Weights of a small transformer language model: 9 layers, attention and MLP in parallel.
MLP neurons of a small language model. Each row is named by its layer, matrix (down: output weights) and neuron, and shows model dimensions 0-191. Each number is 128 + 32 x the weight over its row's rms, rounded and kept within 0 to 255. Numbers have three digits each.
After each neuron's rows, "fires before" lists the tokens most often just after its 100 highest values on Wikipedia text that the model never trained on.

L2.down138:113167174131135179134137099172080098085177147137101168158144095069130104131107107113121036090141151145134185122154091072145120115150076082117123131097073079167153098071140146133095146141049123165181142138153166091131078085156161100167108133173148130113149179106095195112164167139114124093166167119156154139068176140073102079157098093149155165162168104153149152183102137148122132133116048134116138159141114133122149073125155137142205072073137107125115096155127125077073176127135113133126107116130128141138147114113113196096119158122121176118157112106137161132115101110120183059
fires before: " |", ":", "–", ",", ".", ")"

L3.down245:143143089134092166143122110178104109151100134150126155111164128118145145124073122147177135102168148154120157154126091127156080058129128156138148081076101092126152173156131128122101116113098153182164071122096100123151116123161130134141103116159206148157160176150112175111157136077105124160140141140154179140193151136096082072119110189128092055145118102107146124143155135069112127199096136110158085099123092154084017079168097144098081115148092147146155112148171153164154146134098086086095093152187118142197097108092135131121093106117159078170095125151093199174073099156142135153
fires before: "°", "″", "W", "."

L3.down409:085130119145148124118158071141116133157104082161157135111110077089199183112100161145173117087144145115135103135154120128161204167160186109163049119103118121172107105151119120115072099088118169070118097134147150146110103113142103168110149095126106112178156137171117096127098243140081125104047109078147130175129114137098188149158105114075138150073156101188142171102125121085123148108166140152161120099144147109122122179138065147142121170107142175102149104127156140136142145126074095148113144140113138153054156110106183088181145134125123110124154170147149102180165074082071113096
fires before: " |", ".", " —", ":", "\n"

L3.down636:160162099142109162137146132148092112167098124150103091139152100112179206149089157150166131087131166151144165181153113178126141085112122090161102129112091071150121059157106094155053179133123109205127065112145122130096080132114077096124122132103111167134163148134066141161090117092064120136076105145137081142132126155065071135129089167175137102143179158113102133132108141156134119173139129149108140105129088152134055164125103117093094116094096187098100178156203175161162177109103110083135135189137137130145107167133156119125107149117104083143150143163136165193078097135185168092
fires before: ".", ",", " and", " to", " by"

L3.down565:158123126145088102111122126077125120103135156142154100168088106121174130153130141127090108120103115143100133126114160074132115119112102074142182144124123166106134111156099136144228102140150148092141144084184102117102167110113163142089104109127192196130145106126107144113090048086133118099144136108139110074106154076145182107132088097119168101145085041192052129071244059104148093135176126141153120113185140138130139115157109178144157140139123114141145143157098164133144114155130098168112148115128113105139098079099174148113133083133180131086195119154148142149090213165160106100
fires before: "s"

L3.down511:043128128069084102144188121108128100161138105125155152170107092165156202108112123222139154056143105161132119110100137076150129152101189095081052109124129126141128129124145073110078117085161167137129141141161125159136133171071160123120146152186127177069147078134110120110163146103075103155097099091160140111107091085063137143129105156085152158171143157203150088079097101090138172099114124135142147126137123116167108129134184080131117119163161130089159066127187162145088145165123150175123176124099126124113124124191125152146107119124090122159090112130114196152169082118109147125
fires before: " the", "|", "han", "mo"

L3.down200:133087074138115135115094130098255124143136123077093080164130098130067097126102120165112161108162134120106105154077201038143093134125105161156255151097117099113088115128149095114137149148125120170132072153169119175078149118093162145135120127115116132123089101141140118124072145152133152169114163124114092164127126117141134163118144133157115041123118063082130145107114186089156115138143152160152184061120129123187101089188139126119111114186180114136131157093140177131148101155131130119158119085117093143105120183167131124145099123094119128129131154129177123158104145141141144105
fires before: " |", "\n\n", ":", " The", ".", ","

L2.down743:169154179094107150161165185136170087125120143162138179166140113182101152088054112154149067101147106110154156168097102122140104062148129119167140114126105168117153151170104158127128098146109128095174139112168151146156147111074121170148096124125155149142132172147138157180095169102176148151109120173078161115000095128056079100084181171139138118119122137178098142190070110140088072072121065100138120082096125150142126093133077141125119118126128119164126122084117115097084153109120078121153154130122118083152081149119108117136126093109110132187148096134127185150196114122122160174
fires before: "=", "\n", "  "

L3.down642:049132170131145080117185154159112149128148154113099107141148094056117154135109196150124140175056103119165146148117087154108140127135142108115120105127187124112103181114153077126103137086115101111148105129098156127152128131129166165142117077153075148137123142203060137140120120065139129124139120155189094139066101067143183115107122111135051097124173112127120070176127134110146162114152069144163161145131063068088140132127180165218139190108189174108127160160149093175106099135106111075108128133107149139139143120154125093133103162156089099175143157144133110151122137145077094060
fires before: " |", ";", "re"

L3.down17:076142091111165140095134118131067158155081132132162113159201139079187141142159113154045123040076078174134137068166062119145186135143042123121141171191139107094121106072089125082139147164116110141134132088185117168084155160142115130106123126121119116155151128078167108144099091162134107157147080106143151111165101168155137147110107061124100148085162178071109131171104162107148126105149180115127119182141114115147138138100184140192142123153113125153131132104110132119149114123151118110144107162158105089138138127165105133125177050140142164083136137162163147055140140167066134163
fires before: ",", ".", " and", "8", " to"

L3.down8:180161093180147139122174163084068173142124163108201097112099137198125062125114101116140152163133111151071128078141125145148133153133110103137119152145151163221122117118077151152098080154142090122039097118152176142148108095149091105147174131153133150155194131160060120119171193126097113131130105121140079118097119137150112151088129160131120130122130043070144111169104159120117150104087050143167128146142148117126077101079181073117123114075102140092095106157194163145145137168129189143098122127122158161111149105112086185109097150128176114122094159104075154157114137151130121154
fires before: "\n", "\n\n", "="

L2.down502:153132224113118153139123171149160130134121183116163092162102147169130142027083207165120088101107141119119123137117082108156068184105113155121141163144110157174104105103143168181107182153083119081106178142132096161174099147109066131107123119102134088132072129157120135190122127150089138125158128177105123174075115137091141134155133133105130117149134122085155158133112112127140081078118098111137119154084076103143077147105167129177045151179148070134101158087150133076126169147151063111109102048150129105158120126113111146142166122119120143127115181063143173145125117197108153120
fires before: "=", "\n"

L3.down250:110173137120144109130093175132146130116059127153093056124179106090085124165131119086126145124119089139132130094121115061121159086155107151085148139164145131134180146124081136126113184081118123197150134150184164166121149126180155142195096098122170074143150124096099148159169149070143112099146115094145155080155172170136125078144104132122177131160193073124197088151148109181111159112068062132109133106127147136152102072144143101196160105111094085146066140180136133092145148076128078090113166082094127115149107150156148064153119132157105163122154138169126112107092117128203159088
fires before: " |", ":", "–"

L2.down603:088070159086139091139126151095000123173098114122080131172147191114135090118143088108142070141140146153143144169157124109213062133163150129078000190144172136148126133149070128120158144161138168148145106128156101124116082158086075123145202161154150152088126119134109131117111097100113181112095126170112149072139099101122133129120120122134101123117136106113098099118122106145166138104179092105141118131124139139115130156173157078025147106160150125113139092132119108133104115132142130133131158161122081167168139167142106134153130163098144130127169165178165139129133169130169132111
fires before: "=", "\n", "\n\n"

L2.down160:175120131176107054149089138138186144132155117132115133150122122137200174080107114092059089080096051149126199131176110129157121059134115128138153158076106135096108065125079093135108159100148154182134136094072093087124133172140163157104153126115146170098142104168099163140110107145143102128167102093149114145103155143146163189186094085194155064106114107134141142155105199099097128136066122144122139101144161190162125132145179127063139139092158123134193135155127145133115084126118159153123103129155145162160162142110128167092134107110167116049098099099121099155067142169134153092
fires before: " |", "|", "–"

L2.down458:112131157162114131198097139164146122110150108108135152170094123105149153057096119111138062128119119129126114110166151169172100112144096161126137120097183124081091150133069081135103112131083156173171149086128133103109184081086062186134121128147127132157099131163147147158121131132146114150136146146090097155050158175124109130129112125140123074127097121151098188139159178129093156123111070118134121073108167227172123084110114171100142132110140160130183120139125139105062175120129107147136073083084116147123157186125098172084163088090179088116061096150152129170098109144192146212
fires before: "|"

L3.down462:184108162164161078120112091137144174167091106118101086125049126102092093141127155122076061156046165155148174146159164119116113111099158133127068199148179083168135089119134103089133173103128101124129113113135150145099077150149211087131113105077111152091112133164126100091111102093194138145134091115152161107129137098108152146113168178161161141100107073148069104140191117136158133151157137156175108042157106087083139100119123110123128110154146100058157118126135106110161161133171126123121142163127078079116119085131127136199168162135197159138148124189112154138117127081164130110
fires before: " |", " medal", " place", " mi", "es"

L3.down574:045132107158122117102180120161109099141128133098114059114086106099158093038161125174150114155153148147118102112173126126106134083153172145078138154129143065155106098076098049090146181182119109159091104103146162155116101110176109106100182174120060134128146133120195124178107156131129142124172136120115111108122131153117126137093129140090128128131088151086189119072127086171128135151154084148129212141139163142111124086111143206137107176164094128044139101168129134211088092127141144113126155182130150066145099139154168134152060133138117148088131144147129108122179118119136112163
fires before: " |"

L3.down513:112112069170090092154145098120134129099123148091146095151104174158108128157091105105110122112097133105223114062148100138143110124055104121125119157156118134086120207135189074133179177108098160147121124159101164119190125148124243099121101102093121114183134150096111098136102097159130130117066114129077126161119097078143123080074119122076154184156169135128099147127183104203122125088167155156093132089112165088077149148121171111163123178165146187162102161110149137113142162161063131146133076137101125171167117159159123137121127109109113083145128141157150158058137105108121151126
fires before: "=", "\n\n"

L2.down107:105147102120140112132137124137151186101146164127119110158095097071164144114162193125122149081126118141131099108108164131101172130171141174079118132161133124094147093137051101148110121140169107172066143139134136150109080110103179113141080125102129145079116107156140175147092127138118101124092177136134064085152146114074109112102102133132130094142048062129101065181182089105202178124157143107063097155134166120093114153160101169122139150147109130126142123199090097122121120179116135145114178128161137145119056163159144188202154122121099113203096107157160149091173181056158156109
fires before: " 120", " /", "\n\n", "é", " 87", " medal"

L2.down606:173160167126082139153134069176091143070077167093123083132147133092077127177117163116082157108126121125191073123074102113166153133171116123158143105113086125086142124133096102147179176052112099098106116174097134141094098144171058141161122135139100130144115145123148103090134100189111132132168065198172108149099091072097094164078099164127162109143109065094116107100154136169124106090179172112099095179185138141148101099123123137138062136111119157112097153121125163164124093137123123098147112112095138130192188138169152182151067110128112090136204149118108158126132165102155155164
fires before: " |"

L3.down676:159161139195110123091146093135100100147095143092165105190102089131108125160153172112124104112142145174140037098105138116105131073127144132146149075090134124131157078131068136161145053067107203091172125153140136097085100104145119114164190150144111132177090113113208151113190147136135130137173109125120115105167086135150142193083137208142149110148174130156117091071145108140112168145128166155092116072112116146163108066136145108139193100125090153173153122116173137102138098058109141151155104080091080083142137110124144142137139141116136161147111138101116168178053146121161096089
fires before: " |", " place", "finals"

L3.down125:110159121113131151114093134094093077123193151144118087138092132157105161167100176103182129169150154147116190080121176127092108124157134103126184125161107161164093146110090160145120066140095123151095136136174092129078145142089121136141088152173163046159170194164154131128054077137145129111123144139118141100107113132128113134124098161109105108168139099096097043081222081096111127098143130118153093101181120168123021089144088121124104144108134126144117148158121179158134108151111184073152137105116147147107145100157167158136148096129083121118108132050135179167169185145155105122
fires before: "=", "\n\n", " She", " He"

L3.down368:155145128125124138158141161126255152139145146089102081070140158143144129145087098130123145130140110100120118139123160132177069104151148134109255169125149103119115061124135099133103159106105129132123125117147103113129087165114122132120155146166112123091138187090091135123069084079180250097117126115100125111123140097102097129136132131170145129083140146127151138114066134145118101137112088125139123095132187140164153103136137116109142138139154110182135087138114125111087103103125151186174181098153102116111139120127155127093159124042116130117126109163092132117127147080155119097
fires before: "\n", " 1", "-", "  ", " 0", " —"

L3.down367:089082124091159158127095173127130116130111164181179080136151122134193170083130174175172146159138128103098119112089134139130147188062179138109126184103163125117100109088147092113060055145135138114136148154096136127120154108149125142119109129153205079095177146150089118157064117157175162127160098093144149100218105078103093142193151137100067117120127066127178176140073088092087145120127095090159090082138109095171117123177111113148141136132156114127084160131095149106155078182131168080106124092195106136144130113094135081133162117124086170101144150154134101139160154099100104134
fires before: "  ", "\n", " US"

L2.down626:143139148167165181106093132115126166185124089107142142092160090135141169103109179104126158149059077099152106106108067142104126160146092132116087174123110144123142119127121118152132110153064123147142177177132096136124125162109216094052073163083097095135119104158094124117169138095096118113194166143148175118179155168145186131151094124111105162141128169120136167096080160078123145128120164178086150164152163102147123091147180096139090155095133116122082084156165133133159129106125140169164077094143092102148147090117174142139106103115161107062117183132047148119075168168048081120
fires before: " |", "–", ")", ".", ","

L3.down279:120133120129121138123166078121225172093112106141106103112153169138157135124070141135122182133157102076144098100136175122149135130144166147118255149140133154161093025150113103141119137070136143105111123121124127184111104131126081111103150130113093083107149121148128110104085167153156155084117142066083121136135161104144150172100151114104062082135127098115162152118093089179134108130111087157151138121203180124178147118132139160134121140110134123186153101144138067088112127069089079221149176121151131100134153124112155069092144179112068102143143158149132103128168101142107132113
fires before: "-", "\n", "  "

L2.down82:105107097161121114111161098145154141096152081145088101106097119068150075146158160107122150175113140084185233161149108123096098110144130077070107155158081126102119117166132164167123102146099171099112126147088093093019181095118134127148145129086113136197119108101142109137107111123178145068113109125065119139140108126140150156145116182084096159126098125180131116080150155138181114090131136114124161160205138110122168118079142134154139141075103111103132129094113123176171149068106098074123118198163165094129163139101106161133161117140130134194129129160166109160164092200142172168
fires before: " |", " mi"

L3.down538:191118125137064120146132086148109118123118097108160120128110135160114167162089134094111150145067173102149110176177059152110175165158097130137123147135121147133115132143110096158140153092070167131086109163128139114108128101089089137149093176190166100081098119097080121113134122154123126104125105221163168128130123119145069121061075133069210159162157141048108115132106196174109118163141197102138152130166137097104145089070100133130108140107111065154131144094142107169116126184142150119143077123162086101152172118095148175132076084124126110124195112105061141171148179152121130137
fires before: " |"

L3.down214:085117148135159187103124132192151131105150128101176125151113140133153123168112094069103106184135134105114182136143090122081070081097127208130177161119135083116077161077167102134173162134103076122080122082152149126124050111150170145129153113098131142137082110088147098111062065094120099109162135088160111122143155110141158102144132050135089120174124068067095162174120156067162174117147085119124112177214135072146143124112119166183106151133152082124112141156168145143156093163145146119172126168090135129163162138188108115092088122133117148169165132143171097145113145116091114096
fires before: ",", ".", ")"

L3.down601:130147127104174122140171064172172133165154111170081143098113107151153128091105150105126062137134175132089132069116131167147100139164155125104147145083090101120157110136149154157113090163105160103170027140133133109180132203117143111108201165106188088130142096120092173178086108173129158159130125121106105120124124123134154109150130105134166093207134092124079172064104152124141086169163138118101096123114134133124117164108136108079133157091110148135107147146070119188147155095096176089081156096114103094153146192109130102049091138106152139152113155117125162059060170089165172114
fires before: " |", "°", "%", "″", "|", "."

L3.down717:213142156131186091076154107153057186140107157131104143093149112131131083111138127121110093163132148160116164117100162088107149097126141150176096109122125095167149091119137133130190073142129185188123144077103088172088104092115043080125123125142092158129077134114102082161145083176069118152090148157189136120167133114108049131144124146140082173128162125156099137175042080167117154170124154144145160087131102138123096173132174103100125128123150099159128152138115117161143076170111131134124122131166102104148115122094135163136100134135160127116037058203102171136161139093155113125
fires before: "|", " |"

L3.down271:162131133112167124144113182081161118144114119109068105056106164159041100151175118112149127122099193142184132115148119152105095173168097103163096132162204134159124160105157113129142096137096084173097198146145057174150102134080153107116101066148128129083135118107117112182089129142170115121120153100074066128137121113123107135122139134112091136117139181106103112126147026082140125134107174135100065141083148070138083109127109132149130142167144122178128180109112130133169194185155146161121073149172097159112112150156153102107127141127133102177104130099099155127157118100218125176
fires before: "\n\n", " place", "-"

L3.down228:143107168110100109129120112143183147122146094105124068143167124135037170130143123160134082127190145121123080154142086118153151158107119178116118122104154122149131147143120071107132179116069135099127211114066140093098132084083164179128140160153113122170129174152127156058116114133146154123136132109185100076150105083165104163149174135126137153117110155156152152159131088136151130133121123133133093177107080099126108126106103120255132052130130168041091149096151161072132154094158118098111132142085105095122103064113050168179135125115143131115106128121124108145156105178164175123
fires before: " |", "  ", "\n", ",", "s", " 0"

L2.down100:109175140160097192103154195134109152068129158165086134105126087102097138196114083112110169097131130116092121096153116068126141088129128136130146121166144106107157119097135161068141118088103125145166117117135149200108098128130086112173096113142167113109120138122097195061139124141154116095124110111137137150178213132107067098151078130145143113116205071108149061107156090169161109125098061131197123124145133087146158088145105151149171154133136082174071089175133129124145100121159061119126140040138121170144147132133173105158074158181115160133153085115141146122120116137184135072
fires before: " |", "–", ":", ",", ")", "\n"

L3.down238:109157140102119061175172098087129117172106192163189088123137107150087141103113151104162095148097090128079126090104148144166078076153096141096142116152198142093145133063159099176042120128111142163153132130111082157164109151137137136146133156105159105187107136151083172143135115090115130153107157126135138074131123070103093127121114147114147113115140096122074098180171088132104126134136117197067137156189062106127118100147130121166153153132072123117160137150161119168125168132154135175084141153193149123141104158092111116110065122107179154105102064106125097205088175193089137087
fires before: "\n", "\n\n", "=", "."

L3.down146:076104131064169186183098169151154160151120160152100134179084116182184131137125140171121106101165099152119071160152061137102119137155127163229120093101106148174128073144088102127109156105198133055138158105151133091147126073134131120096123192050124157075110133115091092146150162143115102106120098093118139077068156109187123134140141116089142106170096122116159216149113094087115123105160124158137129148115079152118096161122143113114121139166138159113076130110208094150167099153168160125145125120175088114133155131148099161119118118112133120171118110113171068097108103167144157081
fires before: "=", "\n\n"

L2.down361:193097107158134125096201123203052146196117110078134118134076141142181149175085161144112129166128089119147084102114143162128151177117208144057082108142159068068156102163140120152125147169140094119141120121155109169116080103126120116123136157141103105097126153125129124125164120126085125114068128138152077073141097157195196070116173130150159066099149092125142093094107130115150110132114134106137185115116168113123092144114114115170151150176142117150163153134079067088103092145106139109126177158136133196096151139191129115158159146127087155130158161162129143098093131119063121058
fires before: "=", "\n", "-", ")"

L3.down567:181155110139138126096132142066147165127143120116117159154095143144135115142070144153112106186103125120114173125079133116142110097119099101140139081123133131153038163113187137093158203077127127121158130150160079194130135172124070123143131127113206145118108127138127167172148122136093140161138121151216128104148101124071088102137118039135119130130116136133172079102157117106115193149098067117121130118085181107181147100100197158147103107123131137085118067157120120132100090169124151166109116138114168171132106168089142136092159116128144033140144154097069154216104099128195122123
fires before: "|"

L3.down757:092195118117136111175154104141163115181133104130118081124153134104106103105128187131115107154160098073181093131127066182110129131156192132119173099147074102186138143077124117110097126124120144094137121138176171123103126106175102079144144162157119177129128059130138145127106113132211081147092123150120113151205136084060140126165125116112152100148062138137156153095124123098110112099177110057112155051123064148155083134161126077214113139148173099146124094133133108130097121079129120186162096139134123081091113145120168118119086114121156124160116153152100195163061120133191094139
fires before: " |", "|", " the", " 4"

L3.down323:137137162080121177111129157115063152101162133138143075117093129117075098069061115124138107134146090128168211128121106112107148140151104076133128148145163119125140180078061144178189126170084153180081101125184100132182155155136141096131137129140130163190179097093158184158130083139085128102164177143116115163091101148180098092136139164118154128171122092089162115124153109129102138135114162131158099109157119115152138115096113092089099156163195116175146134085055127131158131154082064157138151141159114128150159072099149126081106090143169106096091147100048158095142156118203099125
fires before: " |", "–", ".", " January", "'"

L3.down633:107135135121099124188150100112180055137110104088170186148150130103099092101090095143180140140192128143150114114122158102158088154200177119112147085122168147126135122115141124131092127142129136115198175138120114087149101119127157081142089146129118110055065193095119126091088148105140186133176105151101109139156095153139149136107157120115135147165151097121099109207099117091145099121080070137120119133042173084104110075132134136100113163110171182090123106149142152170203149093119144146149091094075139101180139088188105144178129148119101065115103177114125154128142109166060155079
fires before: "\n", "=", "\n\n"

L2.down125:121104110109109097162122094061106162175164102163139123086117137101176151062085156083115103146112103133129122164098190131133144208158100125082096172159131145132164131080165135070099145175123200183165136149099124085114149105146095105072111125165158179096119156095137124155123086151106120160171106183058157114073142167124133103161122107150134117121144118134118156103141114124109119158085113131132111085096107111123130123170101136159098102138127175096105169103093167079093156179128098084136126109093119206146129085160154116124197172128127178095094101100151084159165137188186169038
fires before: ",", ".", " |", " and", " fire"

L3.down732:158129117162147110141121163082059143100158096188106155148159053126145198095163137089153123138202121152113143136116167119154160225120031131100162110095087126105084115123130035128120112149111120121204110136090148164168077123094176107207139105131120133140123112123133072099160059140142150155170121122138132144146133072101177137114123169122066143151119095130173147135094132114138172107106130118134153116134154118156167155094188092100109205148193131127074101136098150147162090143176176122091112111111082146126094117115178135136125127103078148141124136112095094138111124117105118071
fires before: " |", "–"

L3.down687:169174130119074098134108077096128105120122125104124128108159145107095119113059137133142125166127127102095122162108083148137176086185144185117090159107152102068131090160151172135089106167129172130164103150104102126124098132100118122150138145113150105008116196137124163185106100156119092168103134135093102113051111194142114124170140157159157123130126141106100122105170133137121129056093083138115162087207106176145124173079151156112172129168130153151085131128121111156154144123133130121098177154103191097075073140100165158108117192107140140094127127098126143132127192086235098114
fires before: ".", ",", " and", " to", " by"

L2.down611:117103169141101158118127131110033169105145154098172108124183143161152069124171156164156136099157147159107101104152099124115125112104111163208144097061108128141160128151126112165163115101107129137097103120133111186120133105134143156123137114097086150150096080132178049100149151194135157138158110158110096177189169119085070218172123146155146150088094022150127147111117101178146117084120151117106109111131043076105102138138173123145085187121164140141088125126166146104132072106129122109153111172144138115129142152101140107162109062108082136168092188098097159131159159145129108120
fires before: "="

L3.down593:093130118112127111079171088171104085147118134145124169142126092110215106160087135133160101111127173210138153134109092097158126137164190166164031125062119114124175107141123132093109171134146141101176056157076169133144077087101132130132125114116114111152155128190127136117144228147132129137122150128112099114147087088082176080132096148071140075123131138136088164095120112110151108140165117107138129120120133150110097157126176159085145120146126179054146095132166132173123172153073145114105132120152089139090178127123146147195117089124074124173160179142086087119096116125165202130
fires before: " |", "″", ".", ";", "–", "°"

L3.down391:122141121164055103190164170083118072028150150119090122129075118170142075137117117086097098152142144168157168095094103128155173090167165158156142134150095143124185175137093137134121197160171106105160161157092156129120136131180132145116141124124149122108163131092077132156119121086085101156097107173046124109087136140135134152164105140145173132117155115143090097077095072083139146158118118123116106188124110146085128136173151149084125131131077083102112172029142089115138225133127153194106092194145146135070125141110107126190132101147089126109132130139142137147128157130107160131
fires before: "s", " he", " his", " she"

L3.down95:138134157163101051113158099133190136170123162114132097113114092108093124124123141151150177120170100155077145192094086151105089108092133139131255122155103114180067072154137127110171135122127100159141109101114128063118155117156091144112096173138189161143144121155169131128110137118102158139095120101156137151122108076121123139112098146144134097121120118137141168122145137086109125112131082216156082091124090106163097088120179200208136076112193147106101104185226133140134112155163112086111094118096114117160093130130181138095147098090135144149125102113078073170100109118136148111
fires before: ",", ".", " |", ")"

L3.down273:142137099138113097124073104148089119185118118167179085147131085166110149185115141171110111174094153105138058091147150154100128157131103117093207123137121112092107171112125125141144177067091115171125138121108117134139113171091082170108150108104184114106149152100083121129077108111178145145136116139157174088145037128091145094118142142096120083163178160114101058036155118113092168118163139142138127110177139126126084135120168112131102137193150140094144124140150117107092100149094184147158159072100114138152105166155116120146170127105180171088126101233148160119140104060175110176
fires before: "=", "|"

L3.down482:109072167148119087098176097116127105092129111137120117114098135121129143094085113113119143109145160112139131179135127117165122166096124122155058135110098111127107069169143098136051123141114103118152127086109070157177073151125049143134157191127136129084182144111071128104066154086114127131123063093200169113138101087186092109196140119163073113112143106084112178116120144176156110140175081165149082152155136139163061115172177122140177103123120118124090178102186151158151180190116050120125126192108161140168152098147103117137132168112149139100163150123131140178154088174134133111
fires before: "s", ".", ",", " |", " is"

L3.down210:103160154123144096065145082168095115119114139192126115161155114163158194152085134106089137126113182127141167142156126158128167154113215113127140121110147204145137108103071156141161103085146126101125192123141217112096098125143091096140115093153111126179134142189065091051087111144188113104107087091130111104145129107100132089172081131079070063070133116158165135145141114144111094175153135157151123140144097098127122055151099149142092147102145160136166172150171156230063121111133103098128145153140132153112154162091103115174102135100100148145148150083126118138147146127142078122
fires before: " |", ")", ","

L2.down353:111124155130124148139129149078163149081111134097107140184125137134112113109098123086056091083174079122181087124055133095143134127109094119107128152167116131147159170129147161155150089163148090161151102153146142052143145139098188128118161138110151149122091174143096153087076157141086140124123208178101082217179097131131112079134168099148127105117136111141177173212101175130162146202078095119108116130086139117078137108148106079125114114142181107152206122126153154142073135170116131114127149091103139105183106142165102111131077111143150174117118120150087159063129142066112079109
fires before: " |", ",", "0", "1"

L3.down400:133160105079166169129159168119080125133071109106143131062110148086076108068125122115085110171169104150130112111171081100160118085132112141125104138159155134082116077135152138100166123057092129201135161126101132179147174159136096096141093102137135129153137076140142131110091131102113125101152156128108143150180146151170101143148099150119145160141206114092217097153145118149147163114119092101098101132111200084161111180124142096233088112096111099149083149164170160161112114089130097099089130111148094103144084160157161094174080154159138162161121129169170111177100079138122099054
fires before: " |", " –", "–", ":", ")"

L3.down80:152121140121143136172106103079128120167091139127052140096138109073094083043087127131117042130104140109116195147137050094148119143141143127124133099088095142101167119102122175155096148096082218141147108092132134159136129148116096166127102139167145151120147139080102160188137146076106116174120107126130169117134096127142081149134147118125117143150122048073105138104113152115132178108154131193125165095157108113116132135139139127154177085129171151173092225146145118127180196148122131075120149173161147125196136162113092180146085157102141098168148122093130176087075126113177147082
fires before: ".", ",", " and"

L2.down3:121127110141142068079160164135135138105153113058134063179100130107082144103166138133136149133048068101095133103131117153131139088110142134095112111072123114115137117156133123135118171137119177126144079075037178132162140136091155127139134118099123041121147119125138085123136139215081120132106106078149116137105125099148185194123135110115082114194076134134155121149173097145170171151130142176125162135127163139163151111087113134163098129111114145128154126185155098094109082072097106207139212112160153111114148181172160148127130172142080138130115106160157108149186080204131111148
fires before: "-"

L3.down52:155131156109125175122132105147039085115140135129139124127153100152149123109130144106099087073178132130183111134126146193134093106154128083104160160131108143158093135124136128131083079154131085167138146121151116147149105148088123162132132139137142163124158159154044094096085091125130149118125120111186120142129109173155088140150146133112134146094152129144137108077127082168036117050180084094154129132196122062088090171121143048117166143164134167152076165110111103098141098115106113158121205142110055146126127158206189149113144116105114101146186131155117119165190072100156057144
fires before: "|", "\n", " -", " Succeeded"

L3.down356:163139161112145110094188172177173139194136117153069094134118134139120092084090124180149142152113138136191147123122127119122146032036131117117230157060094112136090104124090131127115105099153134184130123131103116115114118123071122108162125116155113090106112136064064073174170063116084194149151086114145118097116145110108169167153117105172172141123118138186126162164050119159139170188146140131126149155093131132116104114172146113133164063105143166132132120148148130142103107122140177136163145094188098136106116161125122130112154125028146148068117151123136142131124098109111116140
fires before: " |", "%", "\n", "."

L3.down325:155121087076122161110102152111039142128117150116140147162127086164127156120133136113116049104087157142111079109150147161131200153180102127131201128125135179147076126095128074153102126110130152113110145100137158115134126120103108151173124161103202150127116117173026116097091161111149137117116152135156156070111101140125151103143120125098137101132131083099128156138127099168080119082160121133160156118129093096165147184139180081128068170116095208096107119118144180098155169115101108132110177158156161133102157072134173097122152049134102188116171129156107171090118029157099157115
fires before: "=", "\n", "\n\n", " Succeeded"